python train.py --head_dim=64 --hidden_act="geglu" --norm_place="peri" --bias="none" --parallel_block=false --weight_decay=0.07 --decay_shape="linear" --final_lr_fraction=0.05 --batch_tokens=[16384, 32768, 65536] --dataset="wikipedia_en"
MLP neurons of a small language model. Each row is named by its layer, matrix (gate and up: input weights) and neuron, and shows model dimensions 16-111. Each number is 128 + 24 x the weight over its row's rms, rounded and kept within 0 to 255. Numbers have three digits each. A neuron's up and down rows have the sign that makes its largest values positive.
Before each neuron's rows, "fires in" lists the words (lower case) most often at its 100 highest values on Wikipedia text that the model never trained on; "fires after" lists the tokens most often just before its 100 highest values on Wikipedia text that the model never trained on. A number after a token or word is its count.

fires in: "4" 57, "2" 15, "1" 6, "0" 4
fires after: " |" 66, "|" 10, " –" 5, "-" 4
L5.gate427:165162136122181147104142117189149133109134115136162145096115099090092107099153094088137110165146131127137105099147159135116095124126123137103127152106138127142105094089134134138114155167084123117106141153110117091140106155151129163148102103142102127087105152144087140115109105135146132125
L5.up427:151161129182097130102120128168130155163146096129146115102141113132090129115147166125081151153121114146139113143133108112098091103152151108131176095154149164162131138152105131120122104137104123159119102132092127148102154120086140098108147152143124120104102159119162124117130117098173178131

fires in: "2" 25, "3" 17, "4" 12, "7" 5, "8" 4
fires after: " (" 35, "." 18, "," 8, "\n" 5, "{" 5, "′" 4
L7.gate367:124100162175134126131066167099114074104125129129136118128131130142106133127152163148152130153139115150120125140110130149159117174145137155147128093120145121130068162045143101121103120129149101100128129104146159107140146102111122132130118155101154103114128124096120101089108115151130119108
L7.up367:098162118123104161128142082129145129127138127149171123121129127123124120149151169090142140130131129105117133117123132121131151156075137163153147138112157125117153092125099153103120139142082144115165117129121102103131130165119152182116137104158142126131155164098154112129134116132140106141

fires in: "she" 86, "sheffield" 5
fires after: "," 30, "." 26, "\n\n" 7, " where" 6, " and" 4
L2.gate344:148141176137163119131118156112125143136103171118156151139146135167082109109153161178120155144106109096129092122151096095145135150138133193147130152127101160152155161120086126123141111136120115117195124173123140112130102150131126141127157133129108131114129151103130117119106171131134096100
L2.up344:138124126137102119139137135143124117133124156142110162096133134113168144146128122129128101155153124151048153080147136173109128111132127089140157109110132139120111125112139162139118087121116133131097124101133117134118178139155138072102145080078125087159131173141131055121144151115134091131

fires in: "which" 67, "and" 24, "but" 8
fires after: "," 57
L7.gate625:132081115162134160116137171130157160158140127150137124102117134132125107112138126123088079132145129080169123172154080150158113177157124139138130146123112119100107099120138144133163107096124165158115134161142151157158132140116136153140160148141150129107096100146110130124094107105128132145
L7.up625:142135104111147149129107094173178111140147152124192124119110140130130092096092143082169120133136126115147109123109135137103154111119130164132156109127148111114149149160088115137119093109129168138130105142108150139136114117164133090137133141082156152083123138134118108079116141138122139100

fires in: "and" 88, "etc" 4
fires after: "," 43, ")" 16, "s" 8
L5.gate141:135099135129155130139147131110149158105188149130121157147080170138164138156142137082152123134142117088125139170139127087127100135115138113158095140165134135094093089156106101135098117072107143124119139154198156100162184106113127093121116118098146111105104134131088069156119093126119180119
L5.up141:112119103092116125131149128113129172127111153120181120112147136139140189138072127128084108170085149154121134148154099104133111120148124122158148115096109126089125069141100134162118076077168175139093099098128131110173102134110137144132134125120149119120118116119131156145115164143146148114

fires in: "the" 99
fires after: " by" 25, " for" 21, " of" 14, " at" 8, " to" 5, " about" 4
L5.gate659:124128092145118148115153132142150097147099099142109116120106119146145089089131121084171130102156116068102126129153129132140146162099142124122102113124152094098081105123155169103126084138086180176162140131131151102147158107122113143136130100144113186126153139158157118117143109115138117143
L5.up659:126137169098172150164148115108137161137119138112136116123153146101133121118108114118101126154111141147170142078119156119151152121129155100102116124137072104117136113121119128065123137096115141150114168131151127083184114120132143093097106125146123114099114108134133123147108130157133149111

fires in: "the" 60, "of" 18
fires after: " was" 19, " one" 12, " of" 11, " is" 11, " the" 5, " as" 5
L11.gate735:113109095142114162160121122142130094118157135164175147099125144175134105119140133105096116161125113092123128137110117149169115100119135109130108135073094091125097138122087113115094088108125113083116150139151143137126196106136141124110141112139107143086178149155130108182161113151154138147
L11.up735:117112131161101143131120145123088154097122145153105094096113159131113147122139148100122133171145165125155085083154129139126145096107103101122166106124082101164142076099134115119110094124143136121095123124153172129138172156118153153075116135158119123118103097150142138154147182141095135108

fires in: "the" 62, "and" 33
fires after: " of" 30, " in" 14, " among" 6
L10.gate551:152141143099119168113113135151094126135157092215135115103129104113136156169133114119071114174175114120108126111110130126076114122125142156103113093105198143136148095121151121125127117115104135115163166085116127130123150152068155135113150139114117160096130182153188129140116105119124115111
L10.up551:144110089078046115122158092127110132167132109134126116150112100114114116138116140091142130085166089123154116132107111126112112109113131118126080097114115073121162158115122152129105079124093155135128159105136116143144129065092149153152133154129075119126147164107104134105117136138164126148

fires in: "the" 98
fires after: "." 80, "-" 7
L2.gate332:100167112142114106118140112143088157091137143146184142103179133157153125102122159149118109132114109121135168141159108129132178156147122166159146133078110084127063119149123119115121156111097136132164120084152131118128170120123128171104133180112109152120117129108115159139085140114130126121
L2.up332:126111129118173191102181137128166122137094122121132125141096137123119126121140131129156123137110122138142106147092106149147134126140122079109122134145167138082180132105158120091123111119157164147120106160092088152167035084178140095129118106139177135140181120123098104089177134135141136113

fires in: "and" 100
fires after: "," 100
L4.gate624:129121149122119118129164096099133149171114177165126104104153119112090112144117149133142134133130085117111117116090124150116146170110161118139120162106143089126145139116134162105121089114117119122134148115128111173177130094135104129096153123153121143118132150130163125077157165130113078135
L4.up624:153105094137148119147136152127133132108150099133123089117115103162121125129084132147110110115124104125140114140128099136156141148117139113137162099145136108102129131086145129165123126095116129112169153128102136091129142176128116124099138159102124116089148175129106117129109087085107152125

fires in: "1" 31, "3" 12, "6" 9, "2" 9
fires after: "." 37, " |" 12, " (" 12, "-" 12, " −" 4, "|" 4
L2.gate42:103149126116125137144129124127129090104135106133141105110127155162141130131125176132087081140126113146147141138198115146125188104153122119119144141146143082111109157118100119150099117108108124168109058140083099117129118117125129124142119173139128101117134150134071143146070173116091117118
L2.up42:126105146152162111128145132119178111154145127127135087138132094099139162174130145146087114131110137148137164087116119111145146157127163184126161091114093119112142132097143115171117124103144123095111126130135144125118132141107127138160136152126136137132109143113139135139142131131079088105

fires in: "and" 91, "was" 7
fires after: "," 71, ")" 29
L4.gate472:127119135141138183127109131152132106126131141158153116121090089137106152118125150107158159115136118127121072151135123131175128150092126114153147149123143091119120132106144143135179114136132123087156118117113086131191166110128122164103121107132124140115136109093115162098080125111113113163
L4.up472:124137086133116136147124104136151155099105148119163120141121156067154125106089151110130109135110110099102126128122128127117166134141148153133093150141186137180119153080109142141093105155085147135152100127148102134135173081107103131119104162142162121090172157148106153136134166124117104118

fires in: "the" 30, "which" 20, "this" 12, "some" 11, "these" 10, "many" 6
fires after: "," 63, "." 17
L5.gate499:153108149113183122098142128106123131152133084144122114110099133105174109116151141101111130125125131111158085093128059163119134095114109142156114158117148126152095135141186098116127089153176100152117130138134169145168119099136135130120141138105117118130122165137101119094120126096115148148
L5.up499:107125110143097149103108098125126102119133099118104118128100107171104143169093133143147130069111098115106136094141146124172129161103112142081125132127151165088110094143171086103176119186129122148155118116172090125127136098154115117095110088141131179100126144144150142106133134115088135125

fires in: "but" 20, "however" 17, "according" 14, "for" 7, "because" 6, "and" 5
fires after: "." 62, "," 18, "\n" 4, "\n\n" 4
L11.gate28:158110157101108181096098133139102149152113140137137172125111086127113103147111116096142134151144153141147126097154168145117152080100177098150143171067144176109136096130103136118144127165145110121161152137144126110170139165111147124132129117084123107112144181120145110123128124143119101133
L11.up28:140132147130087152111148123132087146084100111122159098155142097116128132106125162146123119104139092130133128160132067087126143126163130132163152137145170112172104128120134158116138149131083114181155156129130122146174100090141110121120111161141188144131154119114113105146118108096132120188

fires in: "the" 99
fires after: " is" 38, " was" 17, ";" 10, " are" 6, "," 6, ":" 4
L4.gate404:107127139119130175132129108161130116088127088142161129108160132127080133115115088108153086119112124151142128108100131122155124183076080138173086113090134138106096127095124121152115102141118150104150161181121121130128161109189124123126104127092152137119106124143105147090090130134103140088
L4.up404:109124179118106096122121110104113087132119157142113128156087123140115131139137132117139123143127139115157130095154148152136102157129099126160145150118157133153089113137069110118112105127147129125187119155150130166151125123111114137125151089104162148142094085101179148160102164152129204170

fires in: "the" 42, "raceland" 4, "simearth" 4
fires after: "," 36, " in" 8, " the" 8, " as" 7, " of" 6, " The" 4
L4.gate29:126108159129162171136163102169100155128114133171159145116104127118124130122125151118177128161104114135087090147126133153122179144121137112133116130090085120130126138115151139106117092200119119119155119147146139164157104139119129163116108131100133091116111159126153094108098166115107103095
L4.up29:162102133154160148138136150138169133128083120115139126148117136118073126098112156128128148126138176129064137115095160126100150148142144120109113098147119118128174110147163152155121151131098147129117115087136108127052127184121111100130132114142132118163156117179113087127156123121145133096

fires in: "2" 24, "1" 24, "4" 7, "0" 7, "3" 5
fires after: "." 67, " ." 4
L5.gate311:117132138120153086164123128160148119118101079139121107126125131125156107153132158111115153141137106138130148126146114102159121152145126151145122114105164090088104162130131155104156125113160173136156127127186114123096152152097137154120127133106144137100099125099150137094132124086094139139
L5.up311:149104131173080129140090132134135135089155115123207162130141145158142128104159120129137117135113120138132124175110136106139133122062134133120146119091136092146151141072100103143125108167100116119143121149129135157157119130152136163110105123130136127111171183136127122143108141144137159124

fires in: "in" 34, "at" 17, "during" 10, "after" 8
fires after: "." 100
L4.gate450:108115152099153154143114132123130133143123150182143150109133115149156094170140183106158118081151089159110091134125093118119169149103110082159086122102146091121105181111109129089142076143157165127147125156144132165172119097140141163121151137099155131133090108111136110114114180151079113114
L4.up450:140111166114157164140175103123119144147099116129108119130137123113139155115158188128127127162129130111134116142126103116138129110125096079145160107120130137149117163116128144145154146134125136144119114157187166192136121131147147117122162099108129117134137157125114130144094174127140138130

fires in: "0" 20, "1" 17, "7" 15, "2" 12, "6" 9, "8" 8
fires after: "." 78, " ." 16
L7.gate198:076133173140169107147157181136146115150151112138115117097142132101172139146114174113133123107114112122132125111108153124132160153143117177121131125113140122135131156113102105116112082093163120102137107134156160121118138135182140166123144107152149113093135140090140108126114094108118148136
L7.up198:097097147126115141161110110129138098136105107144121144172138144103144101119121141120133128155167087124109143129117145166168126145110128122165094140082139123127108143096130160155119144147076137121112164141135110135158141158121129137114095107152148172185130080113142137090096151123169122109

fires in: "he" 88
fires after: "." 70, "," 8
L2.gate535:136156113178123159136124136119110132136097165143175138124172149131147130138120092158172100149114109087142172137145126159113145173127169169171178139119126143127135130131132125089065131112145109123146104124120108093097163127136120172122117093102132115140085131139112151130119127113141152139
L2.up535:107111124095148094114122139097160116157159140124106121148123099117093144155137158087117152163125127145086127120115135102126049094140099122140120102134128154121157116138133122196178108137149161146119179113082150144125106150120134092136171134164105120104122117091137070108150150140108126121

fires in: "on" 28, "at" 25, "in" 22, "according" 10, "athanas" 5
fires after: "." 54, "\n\n" 38
L4.gate580:121128131125129166143072098146155109139121118132152151099110124152155116165131119132141099082164126140145092168125173128132143140117132093169114129084121083097097110122087114116148101167126109106110165143088140170142117118098126155119161135098137113115120118145183127149088141187116121108
L4.up580:127152134160148082161146117127086132116122126143124155115122113107146094136111166101127134136113123157134102113125107122118163121148116143134123157111106111133074159142118121131133101151116142122092091105147097119175135141154124122129112154131152110125115146100146105140092082090077123167

fires in: "2" 31, "4" 15, "5" 7, "0" 7, "6" 4, "3" 4
fires after: " (" 57, "{" 9, " -" 4
L7.gate221:157115104134129128109084121104144090113128129137157109119181116116106125140161138096186120120165131113099144095071121154148129147136142124144166121123140158133145142084118112138136134137136102123142124139104123133125117089112147132089117104130182163168131117122124110114120171139143177116
L7.up221:077125161142141123170115129171144129136124123122150167106115156104092106154117146136149118132132108146132121126137108125124173137098141150161115129072144112114137115143116123116092189121091165130142102144140124146125126130118161147136133160151120067121151143121108128098108162104143129138

fires in: "0" 26, "1" 11, "4" 10, "gold" 5, "silver" 5
fires after: " |" 24, "–" 18, "|" 11, "," 9, ":" 6, "-" 5
L11.gate697:149138082087115115086112118125124146153071134167188127110136126124120107107140120174129115143161133120135153144152091131123147107142149132121137128126110162142140141096098137153115159132119149143114174127094142130117118182104117120158117118112118169181095142143148132151110129116136148125
L11.up697:131123158138143101155095160125140124125097127137111126102148120128115105086159132162112120162171133066119129124136139134161121092095098142100117099137139150123128147080077160173141104111115183152143113116122125139131148125172146156101153160126111125111112148103103078108109142174118148109

fires in: "4" 75, "400" 8, "100" 6
fires after: " |" 69, "|" 15, ":" 5, " x" 4
L2.gate436:140114124159138114120115102120100111157124095105150140126152149085125122148141132100093114184133154134139098103108114108096162097116092106130125153173113156149090161119126126136130139107108154126141153162077151147124134114115111097151168128106086130120160175170126116170104136124161146155
L2.up436:110162139138157142111104118163112205122128103136123152136096134136105131098128092121111161140101102124126166157155127093108115095153116136116126151117123132095162146138153191145114155162073148141085107134149127137139138111140134142143108135166113148128106141095110088165143137114135158120

fires in: "she" 95
fires after: "." 40, "," 25, "\n\n" 10, "\"" 5, " where" 5
L4.gate735:106109154149113134148082121100132117140142146160119101075107123101135110139139133148119131171164111119148099142110128167152121129092154097189147170126099174115119107113126109073112107189138123135157180115138136094126146152158108129078166115149116130092080127139179081118133138131146148165
L4.up735:151143130155168105109155090120132140123158101129126168183124153159117149122118129121144096126099095137107129118143128089098156140127143125121109176138118103129138153146164128128118112138115132083131102165138137116144107137118143104110153166103157105164175164123100119142148157118121104094

fires in: "2" 21, "0" 18, "1" 13, "3" 8, "4" 6
fires after: " |" 29, "{" 9, " (" 8, ":" 8, " +" 6, " −" 5
L9.gate354:083116092123132139126139134132113134103157116131136116083116158169089119154131153092098137147128107093135113091143116101161120117112118121088094110122138160115125095115139154138146120114097110145123118105140118129107135118080111148077168125136152101114146121159098103115152125113107140138
L9.up354:115124099176127144132115129122143108152156108127105130109162134132150138123178124132173105137089132099175109140137128115171132148081130185156159129078144105145172094034116152118155148140138119118145107137115110117144116137150168119099118107159121097145136127154172169133091124094182137141

fires in: "is" 39, "was" 34, "became" 7
fires after: "," 32, " and" 20, " but" 6, " it" 6
L5.gate544:100154145154147137133140142164195146133112149133155140129105087084120096130139140108138159145148152121118111122120161124108107128128132132129121166168076158114088144148086155139114113139086139081107131091160127116197130107124106140115132138124145125089151114121140113154088104118118115107
L5.up544:119061081143115131180113138102147116128091083121137106136148122112151076131113140154127116127127110119145116172133113101086116116100116133136132099118183138115115132090112111121154142116138107125149097153103128097104127145111103127141147158106114138138132154155127129110149152089124152117

fires in: "2" 21, "3" 15, "4" 12, "5" 11, "0" 10, "1" 5
fires after: "." 99
L4.gate618:118129082135127144157095127137090109169134129166109129104123155170183090151148124114155117114107103146154131154146142126154128123103124148165112168073120101139105148131132083127145084115147124116153133146148129157171110094152130172087101152126152114112128138161146152101134118105048136116
L4.up618:148082178149135096153128072163166126164103148117133129131180139126145157133120134158124146109153108114130120117137139130171112134126176148134153123139167136101132117104130153145096113126112108120135149117126124138123127131139139125110132141140111183111107116089172126108109114163145108095

fires in: "the" 53, "in" 31, "during" 9
fires after: "." 100
L4.gate40:143126150117095147102143071132108133150155114153118119105138105141185133155138133105133126092167138099140096111125092102162165157120128129181072118072156097120095152075126090119132108154122142102147115133141145145183157062153144218116123126117132123110149154152110141123081144129120120132
L4.up40:104155123113182137134149110121123148129140138143146129103113136147121113075115164170163139139118121162091093166109106128088136117072139108100120121104080141112082113145115119076161108141126102146138151129172142142140123122111129108123140146151130108142085119103140134128111169156108107127

fires in: "12" 23, "11" 10, "13" 9, "6" 7, "19" 5
fires after: " |" 66, "|" 25, ":" 8
L4.gate664:092150133141128155102115133140087117110075110110170118146141152095109139140178095138101129149099150118124111107072115135063105117145185128088139153128121146118052154139154147130121135134119156122105100108109118128114079151154111154122123119110147131099167175168131146148110141171140137132
L4.up664:100152101126126168153132154142137148143097125128164119111125095141121132110128070081099172156074142120196142131145125081138151111147100088103121156153073118088118113127125189097118164126082144127134116152108129148158132149089133079123130178166109109103126175158143117148138124123136150144

fires in: "0" 12, "6" 12, "3" 10, "7" 10, "8" 8, "5" 8
fires after: "." 94
L8.gate117:074118150117115125111130115131146112138133089172137130086150128173189106157157168129150110132140142131095131115153113120141126139135106156147111070099116120134154149115121119094162138082107100149118163152159176134128111109164105144101135127145115145147152139099117139097129091123128120135
L8.up117:097087131121093113154129126109124126152115102120113186102126095118179126119109145117143139132117088150095105125113129106117135122132124166102104106100116097153089160109141137147143085133134140098164128137140096135145142114149135113090112120119124143135108109156125108079144094133072167117

fires in: "their" 25, "the" 20, "his" 10, "these" 9, "its" 7, "a" 6
fires after: " and" 51, "." 11, " of" 7, "," 4
L5.gate190:122135137131136151135131106102145097163117102129169136133103144121156095183114151109116136135148152093079087122117130135086154115078148101092101139164165135136104125100180103122150052190113141123114151125127148126168151078107125129142124115115103136127121158139176131077078142138129123091
L5.up190:099124072129099112161124104167071152104163156121105099114144092149116117131119136150146136118112103163143142133128159124156164125124104063117112116065127109143139116129130136115124141153135107128127128133128127149125130145155132117118136103146150164084146117156130186122114133125072145132

fires in: "she" 31, "he" 29, "20" 5
fires after: "." 23, "," 18, " |" 14, "\n\n" 9, " where" 7
L11.gate703:097111098136147170132104102150135119167148156156136138119105102119161118132138121150164074133131074108113093131117114124167149107128119082174111114096139119164121136120153126082118119126132107121172154141095143149181148134120133193100141175088117160122090150124142123141154128162117144161
L11.up703:131100122136173137150103106173120103134149147122127142129089118077155121155144104105111157154126135117144060153146092111144178102165136121127186156119116077148068125122090123174147134142146122168157114129129138124118127162200118173110119151106136112136156174169169152170137104140178106130

fires in: "000" 23, "million" 18, "year" 10, "month" 6, "week" 5, "term" 5
fires after: "," 27, "-" 22, " a" 5, "1" 4
L8.gate172:098118142140134172123111134159152122157147132157139120117116068132185142144108126127137156102119095170106159083116089183168126144107126099150140113114132114161130150109153131155097107105155143115139118144098149140132173147184147101117066114078129088104119139093123103112112107133130121155
L8.up172:144077113097084112119095094100120111151079095098132095114168123148144150149163143123109167172159128139120138162073135166088115082110119095128137083149114128138104120119124134131148100115138143102114148124122126100125156098133165128099124126124160142094141133160132127076124135128137109139

fires in: "the" 89
fires after: " in" 57, " during" 9, " In" 8, "In" 7, " from" 6
L7.gate561:115112130153121145114099132134127125100148130167167118132110178130166101137193135141146123084103151116082111122129113133120156143094104163143107143076147161085128093119136162128115103174151154127125127153114135139109127130154081159105120097158127115113164127114130125091140170143149145101
L7.up561:179095126146131167124145114144123173169110114147130161163105144144107131117130102129122134132143123126069152167120101141107118142113129147116084122146079131195158107131145149129142088159125082110082115184124082114138130143130089156145096111156109150130164063121127128101150109140142098113

fires in: "in" 39, "on" 18, "at" 10, "there" 10
fires after: "\n\n" 40, "." 33, "\n" 4
L5.gate687:120116156138117113116109121147139128146166154145153163134094149150122102114124098130118120095148100130168101162158150167083080161147143145132112107061166150111073119120112130117133132180082128099123128173109135124134109111105114157127127134129151108101118137145166114112088106144128101109
L5.up687:089147137129153128128089129195128167106143104144151187117134116104113166130119113125106144152161169119163129134065154154127134131130144112136062135079103145104135137111117106114136104133139111131115127174165087126111102115155134097132130118115170132116136100122081139146092119135152140107

fires in: "the" 90, "its" 4
fires after: "." 33, "\n\n" 31, "," 20, "\n" 9, "-" 4
L5.gate310:113115116142154155111099099159100152098152171154155103099106098143129114162112105114074119110125101104108098103143101125146106112118096119132106143077165112105136112152164132106103089149123091104120114112134094076172160090116132185108158122098162149124129161138109149140106129112085131115
L5.up310:150135089093141136086122143115113169148122115102146143122140142113150088110135101123133101106170113147141118113121131156118115143141137126152073109105106155129111124101109110127099103121116135120184136107154136155160118125160154153140131098103109158115118128082146142079118103145114140087

fires in: "in" 40, "portuguese" 6, "french" 5
fires after: "\n\n" 39, " su" 7, " the" 6, "\n" 5, " could" 4
L4.gate706:142123144138132129158095168147123135153109103153119145139107111137119140140141089128162133082110101139123094140151139073097132182117130078121114152089122150110107139161131136151144133145134131106136136144124094126154071144169106116152120122152146140109129124142181118118125087150081157138
L4.up706:165133144121079104131090168092093135129152149105152152111113130137129129115130088120142157113100121166156182145117072134118152150140139122060147120152123126142082106116094099118111147094128095074113087141129112109132129131090150097149127116097097111134135112131096150158124159130107140096

fires in: "of" 38, "the" 36, "his" 4, "to" 4
fires after: " of" 31, " end" 16, " for" 7, "–" 6, " course" 5
L5.gate168:155084122114129119062115106116118134116131099151159156117117111178125116100111131130131152147156122086135143115158100121144101117085086113132167117134135123152139173093135151141114145128133143114157207116140116161131132099100131108095171126148105145154153116111124137141162154118112156125
L5.up168:153145102140121120112131157103147101122141135094114098136122151110139139121139149135118126150102158119157127170114152155119093092110140099067111122106119129087127096112163066133143134112165115144137125156132149126155091139154109055150124088123115132096095097149154151129136106160140139099

fires in: "states" 48, "us" 5, "france" 5, "york" 4
fires after: " United" 49, " the" 12, "," 7, " Puerto" 6, " New" 4
L5.gate508:112096120057126141164113107124104064117123160126160111108160136137177133146120155114124169128100139127066139138123139139155193120120108147148126145132146104114114107133174136172130091186142129121125142090126154123106152110130092187095130112154135126081096141143117090114149119134110104126
L5.up508:165141125159144116107121126143112102129130119143103096152111119103121092116140120104149113128143146129133098153107075096135150124154158099113129136143119151098106149117116144070124113124120124099102099114114125139127109090130143144112152086115133156162158121131111136118165182132139152113

fires in: "the" 82
fires after: " in" 48, " of" 13, " the" 8, " In" 5, "In" 4
L11.gate745:142113126068111139153096134129141114089075144157155116131167147124143117101185141127164189077087127107152101199132109128105110100138123154117108146127173146119151121108097167179143116146116134109097131117110117154106093124131145130086138142142171139125096143149141123125140134128104133102
L11.up745:113141121089128193128105130116099131145149125157118142135101114114120105109122106117166141100137102129080139141110173117116093085126139110093141137155134090128119162126134126107130050144119142144135113060132110101108185099122157150125140077113092168157114096113156126118165115160162119173

fires in: "goes" 28, "kashipur" 9, "lawrence" 7, "schoenfeld" 5, "panchavalli" 4, "manibhadra" 4
fires after: "O" 28, " Kas" 10, "," 7, "n" 5, "anc" 4, "ib" 4
L9.gate50:071158134129139119102131166153129127151136157120141154151161098153136140142110110133126109158104127112144125154140133102172085132166144111120125117139142152177149194150117097144137107088125095137121138152137128125111147123125092137140135150126132098101161138075156120129084144090124104126
L9.up50:113114156102125150117133175135148135127159131118099178130132046143133110114113117132151109130042154150155085125116136120111142130136095068117142123106169118110156132155129111154128118151166136146140140139102154178122161121145112107140101153100162104114114159108106165060126128091135143130

fires in: "new" 20, "western" 18, "upper" 8, "southern" 5, "northern" 5, "south" 4
fires after: "," 25, " the" 16, " and" 15, " |" 9, " of" 5
L5.gate262:100121141129137137144128086167108143139099102150166120102105116132083085132112127099188105158153095111108132102106159087119159136122129138112121116094163086109127080103112180152113153142139114165118128122121076129121118179150122116110143102153119167132144125112163133127114157109097133109
L5.up262:137134065125131154166167062124149148126127114125143129098113137094139148127131135145141158161180120079140075134159125116109097104124100138104124141143165146151120129144118123099108100195113138119106142127179127162157152070129159158146125078096107152110153132130096139131147141123118172171

fires in: "0" 47, "1" 12, "4" 9, "i" 8, "2" 7
fires after: " |" 76, " \"" 8, "." 4
L11.gate346:171135133134111123125095136155141110150138124146190160140113098116115107105142115171165133144123112075124107100113152128142119088140148114114138119150146155097123134109114119150099110098075154104146148138119109089166112155131141171096098113163158162120102147136185093124086138145088129137
L11.up346:101127124140143117137121146140128136144100122140172122130126121117081123099094129122118117152135092088153174170095107169134114109121162148091120129153123151084118147109099158105124131113097170112107116154150129111086094140164097105126112105106137150106106136127139064124107130122111142151

fires in: "which" 69, "who" 29
fires after: "," 63
L8.gate631:130127096093124116159139162105155142174146138143151158094100143151128144128123098159122107118156149149148130114136088102096130100108120127138137139125165170106116115142139130092119101164125186121181138073152110140138120063122138100120121156087185191108099173130105122086139157085082136104
L8.up631:155138143099107133125115167141168149138165111137114121126107136097115160112156189067094137151131139152118117169113101166146090103122163116112140151116126151140158108134161118163163144129159153132138161119105140119119120154148133110130113123090104072141116124099090191108108093105143159107

fires in: "on" 81, "onitsha" 4
fires after: "." 24, "\n\n" 21, "," 10, "\n" 5, ")" 5
L4.gate343:103118154120150134146089072096096097127151084139157191135139123110095127133123114113141136098167109149151103130147099164133175144150129158141133131093166149107100158136133112124150094136158094140145138143142103130110109114149116143120172123155142105154127146128114093126139112145114126155
L4.up343:141143160146110133099086147113079130158131108135123151115085129161140110083120163137113120135141142130129126126118139147106154112141137109153178131118133174113142106143138141115139119109085069099130088140129086132176186112141141159102124113145155118094152209128167111117087099126116138145

fires in: "0" 24, "by" 9, "1" 7, "4" 7, "k" 5
fires after: " |" 22, " (" 17, " +" 7, " Succeeded" 5, ":" 5
L10.gate523:125110131116153134128111114121151140148112126144114087144161145109111116129133122162115116133094155128136138096138128122112119123100125130138123122095105122118117141079131157127097129122135125085064131110121124172163105128163120110102107149107119129140159117122125094117079124107148106104
L10.up523:140142126117146102082129104155120114152140121157168135102136131111115119160126160111165123147088135115114142075132124093136121131110142141091160148165147131088087124135121093109124148124156134106123095098125125136153135131137131151089129134186088114102134099166137109128089108110107179172

fires in: "this" 33, "the" 26, "there" 8, "that" 6, "his" 4
fires after: "." 70, "\n\n" 4, "\n" 4
L11.gate365:094132142128135116152131130147113164157169127174149145120130111124140131122149135156184092117126116136136104124108103162084151168125103117186106118086178118116136125103142136134100113154155127116119152140119150134164085145129118161123120152080120087141132165145165124120151117110131116120
L11.up365:168127145126078165181183143124125166145125093157158111150140096076150134084121190128142105123139108088114121098093135131140165134131121146179112161101166132160113118121116150155124124130098096176119134124112137133160114131108137140149106182088102134126152175129120157116123155137122085120